Part of a small language model's weights.
Architecture: LayerNorm before each block, learned positions, biases, untied embeddings, attention and MLP in parallel.
MLP neurons of a small language model. Each row is named by its layer, matrix (up: input weights) and neuron, and shows model dimensions 0-159. Each number is 500 + 25 x the weight over its row's rms, rounded and kept within 0 to 999. Numbers have three digits each.
Before each neuron's rows, "fires in" lists the words (lower case) most often at its 100 highest values on Wikipedia text that the model never trained on.

fires in: "were", "was", "18", "and", "average", "size"
L2.up538:474486463492475526458483521448495541475494477554520487486539512479514506515519496470496536470511526532473491504540512463466493494498468483466525504489483476498479540522482554524507481534479522513503518485529502516522486520494486531487538513539503535490532557486500507477467526469525544552472527543496485495511541526481465541525495514494498479507479466513486489531497519504477500472517496456452465523499487508481488474476503465489496487508553445534478476479538493506513487473524500

fires in: "after", "by", "on", "while", "before", "under"
L4.up159:523470481483519559501502524480488416490486501495498494481453507518529505464506499524497478505500492438514481498467517480497447500522481480547477479525537466521502531530505499521479439507516479509530510495496489505521521498516485512494484504474490482526455493495477485471535500499519471491498504537517502499518430537499526472494481481528509486468513499550520485492500509504526513521506498473538526494508491493535504504497509525480416513559517539491541468521550483468513492483472487

fires in: "and", "households", "or", "older", "years", "with"
L4.up116:492521458481477503502499464454486530470511493516555517475459502497527480518498496506490557498514463494469539504526508489488432518515488453471457441504485529503470520508462512529469455483504546516542498471504503499522495530541497519527529507529473492471495529518472542482496526491474494542518504556521558482524520524466511505499523545538494457474484492520497524513503469505493529465511511472485463508463468507512493499517501492505464483504518515498472462482491510489473519485486495

fires in: "as", "for", "was", "private"
L9.up442:526490451486523523476489516476496496498529544545537498507512521490476509517496529531455512480441504474518474520448514553469499489466492479463490484473513516499535467481446501488475502485496490458507487483505526499503430526501486501500510519481533496538533526503482456499544517479478553533479468556523467514542504529483475468501508507511464513487474511465500553479537503517489507510500495548483520465504506497542506513521470507488507535481519498471446505523515516482505503511509511

fires in: "because", "from", "was", "featuring", "as"
L4.up349:488522475489533514539497472470489500503532485471571504487480494465483519491491478545507519504460514527519510518451517540492494498474480479479468501515529462526490503518512527513491443511496524479494538503576456522514499516467512493508477535489493475532485552491478514473489519479504527435495500496515482506509451497506471509553535480520488495491500533503494527459501493521550495514489494527504455470504535536534500501526521485473470479477542501502532505552493515489513517464474489

fires in: "to", "the", "hold", "turnout", "appearances", "lived"
L2.up146:479476523494493522469475487477528475472508500487499494450476520518514440486501509521476495466520522507503506533466495461482508522508479446502480520488473522511519505550480508458499494516525506483550504459540519480524495450472510501503525483502513449502515491492506519486499512532492480502561519495503506519495501527526514462541443465491532477516495486533472485474559503532526510519473505454485474488508499542486532504542486477475500470509527539562518505502552499505471524459485473

fires in: "and", "from", "in", "to", "de"
L4.up454:508519526469484493452480480481505496485512560515543454454488500496508441485505503548536495451540521499479536504474486476468500489494457492479473501465510532486496514496497477505497479493501473530534507462503507494520498503461494521528518540519484461481495510487500548499494500501509473531498486508509525486521499575514511465531497505483546480450496494518477480551496486541497472515485465478456482523495513543511494464532473461495503486492528536525548499488537522494468535510476491

fires in: "to", "be", "degree", "would", "should", "could"
L11.up227:504547459478508478497508474480547502472501495527500525478481501497530472499493506498528538519500515498516499547489502499470504514509490449529499451529509518512478508528472449463528460539482525512500536429536487550524511476437490488500477526476521517519475502485470478521501509493477518533506510537507473475468479491507526495541422469507487497520488513529478526488505463496493478492498556488506490489510519501502488522500452473469502489513491507508517553515506556500543494515477466

fires in: "with", "for", "tournament", "journal", "games"
L4.up29:483447509485508523543515498476478472524496475485513479485484507499506528523499502489476533499479532497477529528503529490508510506519452505542537456495501519478486529555445497513487490517495453500516495530472496511523506462509466476491535479462537484536500516490469486484529499535504477485485489546528525496484442547496533507530479445515513496537504493483525489479518496494466537516525524487508463502492485493469494502536512536467460518503506561526491474519520503465466455450460487

fires in: "on", "in", "for", "as", "over", "votes"
L5.up388:496483491488536514486507521497500461550534508481502457471495506512517418462500572530500482515508521477539499477475517493468532483472495484486477506491547504486516491461486460501519519505474481519480516488508537506516522491510512478521492503516517546468512492506504495509530520505515495503469490460497512472468508520514540450524493470441505515500515516481530483478508507521522465528429525544485494505535538487509506543469519492482480503510446555460470510512498497476498493449501484

fires in: "who", "to", "can", "that", "may", "will"
L4.up308:537496519482536453495500512487522516510487517523525476557467510503497479498510493504503478495506479501530525482500520502507491498483500508505503485479574515511490482491470479450497472509450471480484497515504497505516542485491490509473554521447508456497471489520455480541516535504468477518459474506536499490511484524532507475523467498519509500476514498529501484495464472515474511515503509482471524502529502489493466514447511452496506555485525511492521571528463507471507527495473407

fires in: "to", "has", "for", "would", "lost", "had"
L11.up109:549547471496515533493525462452515502514490539493545467504480518513523529489504526523483526470451511508477498513516500535478522483483500490518482496469524526498508473505478430541492452503473549523516534464486489518502472490547502499482526555497507536518495523481502473501489508487497539487477496521548502497432496539516518459538459514484514468467456503515538531484512480458503515495513536493504484449530491492455513527493458498498480503502512471515510504504495503473499514522491528

fires in: "of", "at", "to", "microbiologist"
L11.up363:513526448486543513496574502473516566566503491506501518536506504463476494489497514459479472503500497538519500520501550513467507517466517487500490502478503494548497487513474478523483486525500451523496501496515517507514478538492486495490520457484487512454501490482450538517472494509484547484465505490497518531493538516541495532495437477514535498511514488456456506504525476463499507496471505500495531468557479478498469503502512468453485498560493514479488504513494488542503486495486510

fires in: "of", "to", "and"
L7.up154:490529542494520510468495496476509471530561506545534461448484511474485482523513552553510499477498525521481496513462518495486518506504461492485470475501485537493461519484522485506456452521512480506496518516541516493519488504447494515497502460540504505469499501523561500526487538466525469500501515472473473494518520527525514460539486482514556469469487497504499486498482479482517480457513474556496500527495464531486505496509489464482498498505481541537548485513516473472521494493472465

fires in: "is", "mathbf", "was", "hat", "were"
L7.up237:494542463491499566485471489473538545491476542535527511525451507476501479505500453515512483472456462487456570525511512497467517472499466519537475522453494493537486497529509502509488499512416519470537478526502517513524520510485537473485527501519518491520514526492506485492471514517507529505479468518522487457505519512483498522495468476504487480566498481511453518513492463518512487510489481507507509505496506489455526496520482484493500556495516463513484507484512488551486513522500486

fires in: "of", "from", "on", "until", "to", "since"
L12.up343:459504477519531501531462494452573517530509500504482510485488492491508506502478513472485541500511530507509512509530509531499535518458525470516473469514492504520455467534463484492481454494490514476506490492505486493502480495496561496481525472535479512486478486502486507514512542495500516504478492543524527496494501500510450532518480487510531502486554468537477557487535506512477449502471490456491481522575502503506519481484476485496481502463533515527479525555533456527525471503494534

fires in: "the", "a"
L2.up58:496485502507512559496462506482515487518506497486457499464527503525524459491500541506512513493522517458507469499453505477481487500497529519561511535505517502549543506486502534488529491485511488468477508506497533503510510485479525479491487523471494469524545516526511485472472506509499471502481532528507449468533486513509462492534514479471492494473557490549503531524478438519492470529448476518459456505506472510482457471502504515500489495478479466511442514548479510540487525532507497

fires in: "an", "another"
L8.up448:471513487491517511524517512488491484499547456479512460531509495457531499503505552512444511502520439472534514533493516541491528466533510494522463499508514525484508497494482525504478502472511487464470495455523539517516481544513560495514533514495513494506527544499477521543494522484524499453461532515509501471481502497522515477497487482454526504504492530489496525474495470513536468506491475572500503481479535468488479505492534518475445490538490484497443514532512483506478469483487480

fires in: "was", "is", "be", "were"
L2.up414:530498489483521508477487513456470514481514551524537511456506497494542483482493476545496515487452539460516528509489508515462500464480494524495511488486521538503518462510466537493504491497480485476527509487535467535513441530476542503483496462499523491520517514509497488481489539458467533476531507507571455512493474480518448488566494461529515525499488528517511540486521459529529532472472519491475481496524532513529485491502488502490467480488463465506477497496495527510527499484519505

fires in: "to", "usually", "would"
L9.up320:479506476494505484535525504456504510497514503523492490490457495503520480469496489503492522479494524521494526538490484493478508503500494487522478498458521516537520515525424475448499504487530519478515529475520508488514510491473475501528507515464520541483485510444467509491519483497567503487454512512539491472477527469502494507524466522474499482545515479506486480466541461436513459519476514509516495476536522484497494483500466468475497517534498488550510578530483501506480540549470523

fires in: "a", "is", "was"
L4.up99:526505478486517551467484519467502454513508529532567467477514493467461510522498487553477505501502508478541491491485529510472506488489483520532522428512513520454528489473472503489512464528489477488539518460512514537510466520516538510508511479524537510521539502471525495494511507463495565482527511510483453508474467499518492488552488477481474508496520524541508503519523505499509520482459489487466528479480506461523469479505495478495478474511463477499455469512523466498541515518516518

fires in: "of", "a", "the", "for", "to", "on"
L7.up341:455518514493532476499489531484527481546537468541486494514539506530457450487513564515481474504493500470488505506500486482474495497467479491528452510511584511515512482447520472484508470484476505494475507510513523522516482450482521513480517481508492523502498532500527520503536567513519451523470481516554485473508493505541513487518491489506530498457516483537489491495542498518507493527498500541489499514532498504513480486498490522487467515469488533472483520538473453477544490468483482

fires in: "this", "be", "that", "made"
L2.up567:478481479470510526485507547478487527464522542547507506468488509517489495500501525485495564531540546497472487475553534521504522514465516454495448442505507511522504490512504491477502502515507502490524485471504552538518497526467543487509542485479507489507443510519490502489516514507487520477444509503511469513481517491504479535547515524480462457461465517489523533531496477513493506493518482514487472491501494486478464475496472502483475538517503487470520531519465533471539511491492438

fires in: "also", "which", "and", "usually", "only"
L11.up311:516543513478532496451514477449516498514500519535493529501442489519542518497492531502462498475520522469501552517465510477503512528473508502487461481468504497547489469505500490500533498465451511524487499527497513494509501539516470535518551500489494505503515519527489485529513507490474497507491510517550500458500503492498530447498462519517519479532487546474502515489579500546534487476490475509512492457525515462511470462478494468503468479503484485460516499526472501525513523465442511

fires in: "to", "at", "for", "improve"
L11.up119:511506453482519475497530494480501501584518480473526478487494525490522483528504502448486494464507521544542480514463469542513496539475486506463486473500526502500484481504512485488458473507497477513518526500524500507502466470534528480499483416501514505503485489495508504493480507450513549511516474522482439504490498513514512503550498487479494468489455528497480516455488518499504515536510569528515472492548487480563469493515479504472493537486497504513504520499504501505559511503521503

fires in: "to", "into", "off", "on", "out", "by"
L9.up244:465488471491508551496512490480520499460478514443478476511506508532528447473500513493508523516521506486527485510444494513512492515543490525468480462475495546528525528526424480529479477483490460500579494490521478496521471481492521486531528480494539499477473502476519530473554494512485480491438512523492509493479454502502486484524501489487501505495529491491505509524505495547508486508503513493518474464497501529522518495519510466478477490518565500553535508503530499474450505487488481

fires in: "de", "del", "energy", "enemy", "la", "enough"
L4.up336:493515484476490482466498508506491487502534543481517493463474500478508469453501549500533517490502517443482547512486523487484500471502477473520503442501533538516542542473485475499520494498492515453515462469488524489517551510453528536524504483503521502477464476464462511505490503501493449499527500481482498521499497514500521461491513487432497503466477546513518504494537500539517526479504461506490513535488535494503514503497487447458488527510510530454533523489528522517499558490468484

fires in: "an", "can", "another"
L11.up566:521483461465521496513501515468528514490530510496487503516568515498501570495518481501485509536521511497507502536513553561502520484516481522532477479473484515495485489509466469446520483513482488458517481459520472571492493515492516494485530498496508525522496491540463480536497532505506538508464520530500438456501508489516497482524460470474519461508497504523461547501530456507513520511500494494499471500469534442469469492507476488500478507528490485532497529521498460486484531496487494

fires in: "and", "utc", "or"
L7.up569:523518513485489518464532509485482544507537498528462534539488497514518530516506491520460504466491475523487503480512519531483513483470487455449462493512498523479503526468519481470488483521476475474507519513519504509518474506462490503496530507473488469471449520433520522513514472504498489522467475516533520508540487536478507471533515512478565467490522534506481477499554492506491468524503513545518462491451494529512483479525490499494488500544554500439530501521482506495519489511477442

fires in: "was", "were", "rest", "population"
L8.up29:480488516496525489549500508463515515450505522488493549493454506500523475532506487562486528486484508536489513453512493526485477458488511497508513473447536538524521488535555486467493498515442535492517492500536470494522520497515484499517543488516503501493503511513500501441519507518483529505490493505513470448526503535468450502546496479531529508511461526479486511504509478517474498486534499531457511456485543512508510503462450471500502543499493464488533515495508509495469491454476483

fires in: "first", "hold"
L4.up91:510538492486479524472516486477439500500480495486483446456536505507495467504500549549503492473489542497514484511495490452444506492512519490542507517516522515506503512499488468507496494544522507469547449482527536476515470503487505455522558483474481518472529472539497539477496519501491456540517486489506499510501493492498547447506471467496465469528459503501514477506528508518510547467505522475509510507488504468507513491551511496486488479542477525522505504483543471482510559512508498

fires in: "and"
L2.up433:522482479481518529472483522460516532528510545490489504529494499519493506406503507483470525499494470481527496479494528514488494474535505502495501479487570526478535496486450543485480440515512523511508507507523520513518511532489507490489522507450476528473464517460494545516483469497480450510506505487512497483534499541489448492524482506488522477512507494493499524490549508522500486524516519532524513490535496530552483473494483488498457525551512476518493475503459537461520525479481465

fires in: "and"
L2.up184:485533496471503481472497528490548527545540538508492508481524505478489466483508525523513471466497491512499476486513530494467523493492495516507482495525575502488506514502491480502491483492484429514476491485503502513507478462439533509485517449502523513466482495513526550543502507489502482550468463470466512478549537527516510471506496509485489466505506518510498457452514504526500521536472491491524497524519486511515464483463467494479448515480470527494540480527495470475508559469471491

fires in: "original", "new", "first", "national"
L8.up230:491542493504526542461515468470500498524509462510470476438513510488497484500514497513510477491467490481483491518493523502510515450466492494511510493494492498510485511507491536493447486540464443540492518469523528590511513551481509448473532497466446485473482473548519511481534463444525499505504483529514510499522506509483519505497474514475487510494524501502494528500508522489535517470512516515481534464455531495550507491508482493488451488534476532509497509500509493501536497485548474

fires in: "are", "be", "were", "been", "electron", "is"
L4.up540:523524499486513499486519478479513519497544522501534527498568489542501502483502483497511502497507503473487521499482487527511523465490491505563491475506510501491558504501468508459464499516474499454524477483532465516514475493452506495492508486502519519511443495494485512505527518442480511505484472477574474548509483478531500489495497478464511528512486559495500536480499466520491532475461527476511502521509535553493501493482476443490471527478499469485497515527501567486523546515503469

fires in: "career", "played", "studied", "and", "professional"
L8.up96:476482496474518555482493494477432479526508435470508476479525506499475517500494536507488504459528476538501472540489535531523463521482509502531466501515519468479519500514479497498530466501536475507518484504492503493522532473509492519507556518529488486458451512486506500517484476506501526510493504490519548520475500476456525456482464504516514467489537499458503502443519484484490535499487517511513493497533517495510486536522528526474491548509535536500472469560492526527543484511463477

fires in: "an", "another"
L5.up451:509519470472473545526514530498509489527524502490500467487517508484493475504505487505508567491522504438459541508472555517501520496520464459522460508493526488487514529500488493479471483484499496505522513495527543525517485522504533518491500509474502513482514465468525499516485494441495487505504486552500462439494513552483491490516480495464535474480512547522524520501470447506500438521470473522515478482494541477489520507495506503485454514523482484518480540547499485526472474540499461

fires in: "first", "has", "best", "only", "have"
L2.up556:490514495485492528474532497487477464481534548464524489434465511498543501532493526519509490492468498480512499522475533492478514506504467485504487486531527528439510537486496483482515479498483475473542459502492519484521525481476531475515515500452502479457520507545474487470484527522506494508497506502519465525529473545508520442469513476474476528500490517548512502480537440504542545463504507494507481516502523539521490491534481513467491489519460502522531460494544539483508533485493489

fires in: "and", "of", "married", "also", "secretary"
L7.up82:513526479496495502511513474461485451525515457499520471541491506545527528480506492493515522494511507480495523479464479493499460505470530488550497488541523489538451503527481504491481425487502523523520474519490446493523505502516525518480542468533484479509468521498469517471530496485475470512518538499509522485518489453479510482548473548506466501489461525508518485494513459514506522450502483516509521505511501454508461525507506490500492485538507474520559470501522476503498539503433520

fires in: "can", "were", "are", "is", "may", "could"
L7.up213:502494475472535510504462525469491554516502518530549530494479504506517496488498467483527502475488486509530532495481520512500499493482452482546458507500515478495475508519541466463511468487459546479526455483502503540522478512504488482469502500479528491524492495453481493486496530516498499514431475458588481457491509498512490496481472488506516515526498503494477518526490457520502502456486527534484471550500508496523511474522510516500489541492475464507459539497495464466534549516484485

fires in: "and", "early"
L4.up361:495520525466503478532487509491471502526533505502549490504477499495513479485510551448515491482516540512438501485495536496492528484497503486506492493510549510508529518488508468499481489473456455487497500520522518474529495514487526508540514495493514489523441504564484495518531509485476472545453500508456524475500545491529481459468483461518506467510454507486462477494488551540496516494492508544521518496557503488514497490493500499474437521550489538481489479520472510479495494482470467

fires in: "an", "another", "format", "3"
L11.up90:513534460511498526519487477488513501492524465478464480492521532474521489518504529526460490512565484474470515511497470506466518502502451501510497470499491524533498519478456476525503488481497497497521510506506501549512465547506500497499492477479503521488507540514523556521503470492484547512520482528517500509488465515516520465510441475508541517556494483518513533504504500530484491494497493495463468496480478477449506488498523448488469559506504483484489524538508461548435542451484478

fires in: "his", "her", "its"
L4.up552:501499473470493519457516505489491503531505482491475512507501497508497462430500507479451502437496525501490532499468522509490466499508518476519484483514514501503529533470487501504476487499527521489509523505506520554521478504505492492485478512485474529518503471532556567524503520478537463468517511555505468491512475504513491456518472511523497504465540523491477501506494523571534505481456493507464510495510524465506496495461515485462477511505472509516532548569472551513531506495477467

fires in: "were", "or", "electoral", "was", "residents", "time"
L2.up516:498462454482497548498478478463492513464542483496491555487467504502488486498507494481513531450534502475500542541472491498477483516522458485478533483482480484451482511530497497512506475524506510533533544463535558505527497525520519484451515538517524525463501523505507553496515516472501524509514514530492522525463465533473497514516529510487482515502507489532463490508486465523497482466510513458457517500478510565478511453522499483486482511470559471501488489481506490501454507505498490

fires in: "of", "and", "unchanged"
L5.up590:505501513493534546480515472472501473513530524510499480469519509493528462490503547515489511485483502524505501483483490466499492531446493491481498530544568543459481489503507492519493479493492509516508519494510481523514541513468484511499503464479437448465519501498474539535498552484545479533502495488489539509524510510540503484517496488493568450478464500469463478455513514516496505491487512553476528489495519504491520506537523487489475528484472538452511478487453486461490530501476507

fires in: "career", "first", "professional", "personal", "royal"
L8.up223:506465462481494511515521474484484473520494460487482544493528503537517530499511506526462491469509519506452517530526521524502461481512499519533489481539513472503486510511521492495499480467469513508505454509489547557519514526473501453504521533522478516497515498496506490491558479487512502474530482507541479465497475493488502468516464475529516488513508473483472464458511527502551535491523482501488550447465504488527535489481514497465459519509493499484450475498581505512534486512481457

fires in: "de", "del", "device", "northern"
L11.up530:483516489401492501506444507512511485518516502502511517507540516481487490462530507518516518503531504491458505485492531496499475489548475477492504469522540535490506503540484438461489483519501463476476451444487514524521512503431491497512491493508476484497466512476480489495555510522495482510505527491512473491488477523503528500517506509498521510464461518526517497439525491520524525484500533471489495508483518507511520541498482478459452487510557533473527505487522477519516516460538513

fires in: "its", "their", "s", "his"
L11.up575:496494488500522548519476472471471496512493534491490505508475502515554513454508550532472503497514545490481498510494522503495525515527501483494505482495475469493539489506488515487495492518487527474456481490521538516511507490477520479497526526475493472520513479523535537518511506496505496517501507499500461474523493570504505537501515456491552521518500499541535485461478473537515474497478491501441493484520526435507508491469493482479491541544449444509480537532491465501513492431506442

fires in: "to", "for"
L7.up409:513436529495516504477506494450539508494503486483519544422509503510501471477478489513493526491485499484513492517451534497469521533482456490503468505471517526501513487485507480499452503497545515489563471450514526505507501454491531515474492528483512479511550494489466500517515495513516523528501465518561468519470463526477483497563483488508506483514521488505515552503503504486508504474496507493484501475520536554544503488519508513481462555505512466479469536531527513486505508512503502

fires in: "and", "to", "by", "at", "from", "in"
L7.up159:467478496502514516495532506444475484524508502485528505515519511508481482470502509513481521488511467517491462511477521512476514516484509477484518484466461525520480492482472482471493463485530470489545469455500534498511499526490523514485494474519509477523499467478491496512502479473509498480461464525503518498500508581471500465584469484494503510488554499470501528503495511466520477484480457488532511480564545529558481471469519509504474513546531507481461524551500518508519508515515543

fires in: "in"
L2.up598:510549482482530533553501500485492467504497460518510525470484509461485489467501551542523526503477523483488507499500528497477509487530520513518471481490501516420499481512502494470508457509507525519501460534483528552514523532468553509491479521505518513504467508492515500462463508480487490477528538531527513497491473479499477504544498501503512464461484524528492534487479464508549504449526482512493507504482543519458491494537490456484435489479498498493520511547507515500555497492523488

fires in: "and"
L11.up24:509472504530487569484514486455495501482545512522476478500523545521538484487507472494467472496466544540527517477495484519501489519489512476477476493524487464483492498492496500546483474487523487477524483467526505494496504524496501525480541499534537464518479503465518480513506500447524475474467492515479497509516497525492418509523474508494511507490499524497496506493485428515413482464538498506481538520527505485538476497529490489483481545519524466509498520522513506486498530503462547

fires in: "to", "had", "has", "later", "having"
L12.up601:513502483493536534469494508446503529500537516547445536449501528455540540511474491484482541458504493510531495538483505504507518511525510477511450483492506466501544489521467497461509490481503546541512519451544486499515478500488534526477533519474534523523511514464490491496509546454497531462495499549517504463463499489483516481518452500516481483488482514515481468504513489526497494522466514467512498513521532471524508532479483472473472483504482521487485523558480496531505525511502499

fires in: "with", "for", "in", "scored"
L4.up366:495524507489502539489505520480478439527521469463474487487505508496492484484497526504453533504516538458490519528485511490489514504527435470502508438536504501461519508529470479529494469499509478518488495502507530479514510501516523500468513493473498533510464545479498504442551542518513506504542498536474530508467514501506508516510471486491500498509471549480545505484531505494501549498473530496455515489513516508541524498520489521446479477483502521516489482584489524510456478474472514

fires in: "and", "initially", "not", "ballymena"
L5.up379:468545457502507508529514503466493465516513513508511545561469510506485503505503531538525507485567476470470535499447495499462496543489503471513495503499515520543477493481456482532504438492474501508518481507487510489508486488508494533480477471493509530500472470532533508469469483515517514553469479486471510473487489501515510465489516494541515473507479456519471512499537484520492481529464499524529454503544471496550497505493469514482457519524478477530508506535527453510487527501473532

fires in: "age", "years", "households", "of", "from", "older"
L2.up174:500516485479505567461509472453478499496489473487509484464495503485515470495496538539486557467507545521479510479533493491473463477489492435509534450471502534502460530493461496536497466544497524527543483489514514492527484467498494507503533495511462519500483497516490530453491503476517541493490507528504499513522506556461526509546486503527486449526524495518496493500498477468502527509503483512463496497469485563526526490506517466484474489525473505488467495474547500504457483487499525

fires in: "was", "early", "been", "became"
L5.up522:534443483487491529488496510480501529506513534524527531475463492543529502533506492465490510473448532529471557525524503502512533480489481482525538467518533476513536501523517511486520493529473531504499466485522494480516484522458535525506531479476512489544467550497526482488523417463520535526486493549532470464508488535533488489524476481527511471500486485495464524474495478471472460517503479535518516470518497499480507467489455468496481503506520478485498529500486511517500481526498498

fires in: "an", "another"
L12.up489:541481478493522523522494502455506505506534484519458468488538503481517508534495551523477491482551473502472516516484533516456528482511468501475527470520522534526525516532490483475494490468470475464485508501530529531514467530515551500477518527511513472476491474504529536536514497483538468517503511541497537524482514521521481468510492514453552467490491492516525507516490493502487461489536486525475520470488520466507496488504518475497483550521483472526488490491466488478431452460484462

fires in: "of", "from"
L5.up272:492488534481533551533486480490500495499497460464517490519538509504498456527500526528476535488471456496499474502450511513493502481529440510524463503510480482490492498492495475482448512477511523500553524499512475508510500532516534501532486508507518471543477493462470501510501498479477503478531491546517510469479452467521523525525485465470509479475466529514527550468507504498523503486493557516476503493504549523548487505536483435468485513503508489521490558514495496473495454469492522

fires in: "of", "most", "its"
L9.up329:516506512481536516553490461485494532515522471478488528482506502533479440498514548488445536498503528534473484504538511529472505468442505521526503530488521484506494486527457506499469501470515470516539490500534545494516475481460527495518555482532525493492517470493514490510508500473549517537462497472503501486500508504480483505543478469510532482504463469533480488471484508505485509475540532517453491490502533513501452505493492448463527497523470450490484534501507491517524462471490489

fires in: "a", "was", "average"
L2.up495:501491485500505528490464519459489520511506504504477470447487505515461512520487476505448549468500472521494523492503532509487486492470480459508474478482492501482501507477480507488500493535508540497558573494542532524522421520510490505508496510529519506504549525506490513481481521484486549490473504536482458467509529555489466526497467507488517472518516472528515520511535511547484518484504489474428531516474487543521479491534498484477516477520501456505476501502542501496478512504507471

fires in: "the", "and"
L11.up250:495522510477505542492539517503524481530551469540479530529493507523498515484486554512496479499515477442515540542503505487500491512499517486487497504499546474489500512513498506475515438490464503509496522489516480506511485456489490528459532527536500509532516528460528522539501532494530477489511447484510548476508498497512510509491517486494484524493510496473509472497539467496531447483532489532510469481575463473524452473510502498471451485519461505496478497524480476452476491494450501

fires in: "his", "national", "he", "football", "public", "american"
L5.up604:481498467483502553496533528476531486468548470489455513522511499507505511518506491471510531482494524520508528481511514499512492494511475480514511446514522484494502518495463519496480478507505568483519454501453523530522510492517505481457524527482493474522481480528510537525486467535539464465494502486527485491516513491481484505536495495480499493465498503546495504500522481507484435579459499506472558490536477469528501485453489483499476512541503527515528505515503503517512538493467433

fires in: "after", "on", "in", "during"
L4.up212:537508454502528496497533485492475444512495503449483501516503503459499482491500531551500483478483483481510518511489498465502493482480532489461499517524499492502523516498466498500513480519517507478479497513485483479521485506464486478493534510527456494474497469508497491431547532487479484506507481536545542493513487513516494485551438497527497468461484499528503468499466502504552478567490541525538547507513494491505520501494508522504465490544529551476480500514494484472515524420487497

fires in: "is", "from", "to", "than", "of"
L5.up278:527471481487521534474520486486505529498531545519526505473534501484527448514503478481455506468505526478484506497501495500476526487448484495487444509482480514526510473471490474493499509510488510495513493517516489493518446516512539522540506450493520488491456514520508513559480515469491535496413504502482504491473529556518485523533499489513553482452491490495522514526506500518490502513543512520478466460554511506500523505491489494474509525468477486461534542482482498510504494428507500

fires in: "from", "in", "his"
L2.up244:481517512481523538561521454499517532481529512519486531438480501458465499460498505494499511486508519511437469510493531546495525519505476480495478489464478480511499505495524492488460487502507523486541529523515525484513518508467518505502504564521475482502449521492499509445455532520494528482462522494524469511547462493513478528523532514485518483484516493521510519498510477525574459503509483479468470498485514530481489488506486503463492492459505515494519543557488525497486533486508480

fires in: "a", "average"
L7.up317:502496513482498486483471528480511492524534522506463503502524501489490485513497540477497492490523461505507496524450549504485474474473451502542429468457513500487526529500443487492493496501520485496548492480474527504525496484498500515543494537500503518534539505495527498464487460477525512493531504498535467426481484526501453492540479502501486465458494460557500483496539517545479506548497496468486524502467481506523514513513496494511535498480493473516444497519535513542508519470493491

fires in: "were", "candidate", "had", "party", "was", "remained"
L9.up192:507485481504500466467480517453563491475516510500470548534496514489516423549522503513504484477440492520505530523504503515523494488512491498472522492473478490504554503514487475471508457530481533503513490496554490547516523539520517483469509521518465494520504528492487556480516522496480471500525475513478463484466514538481485458549459542497514479472469526490493505503544483507486472519493467496500477490496510498532537507511493549487524522453493485485516494469488502472510500508474458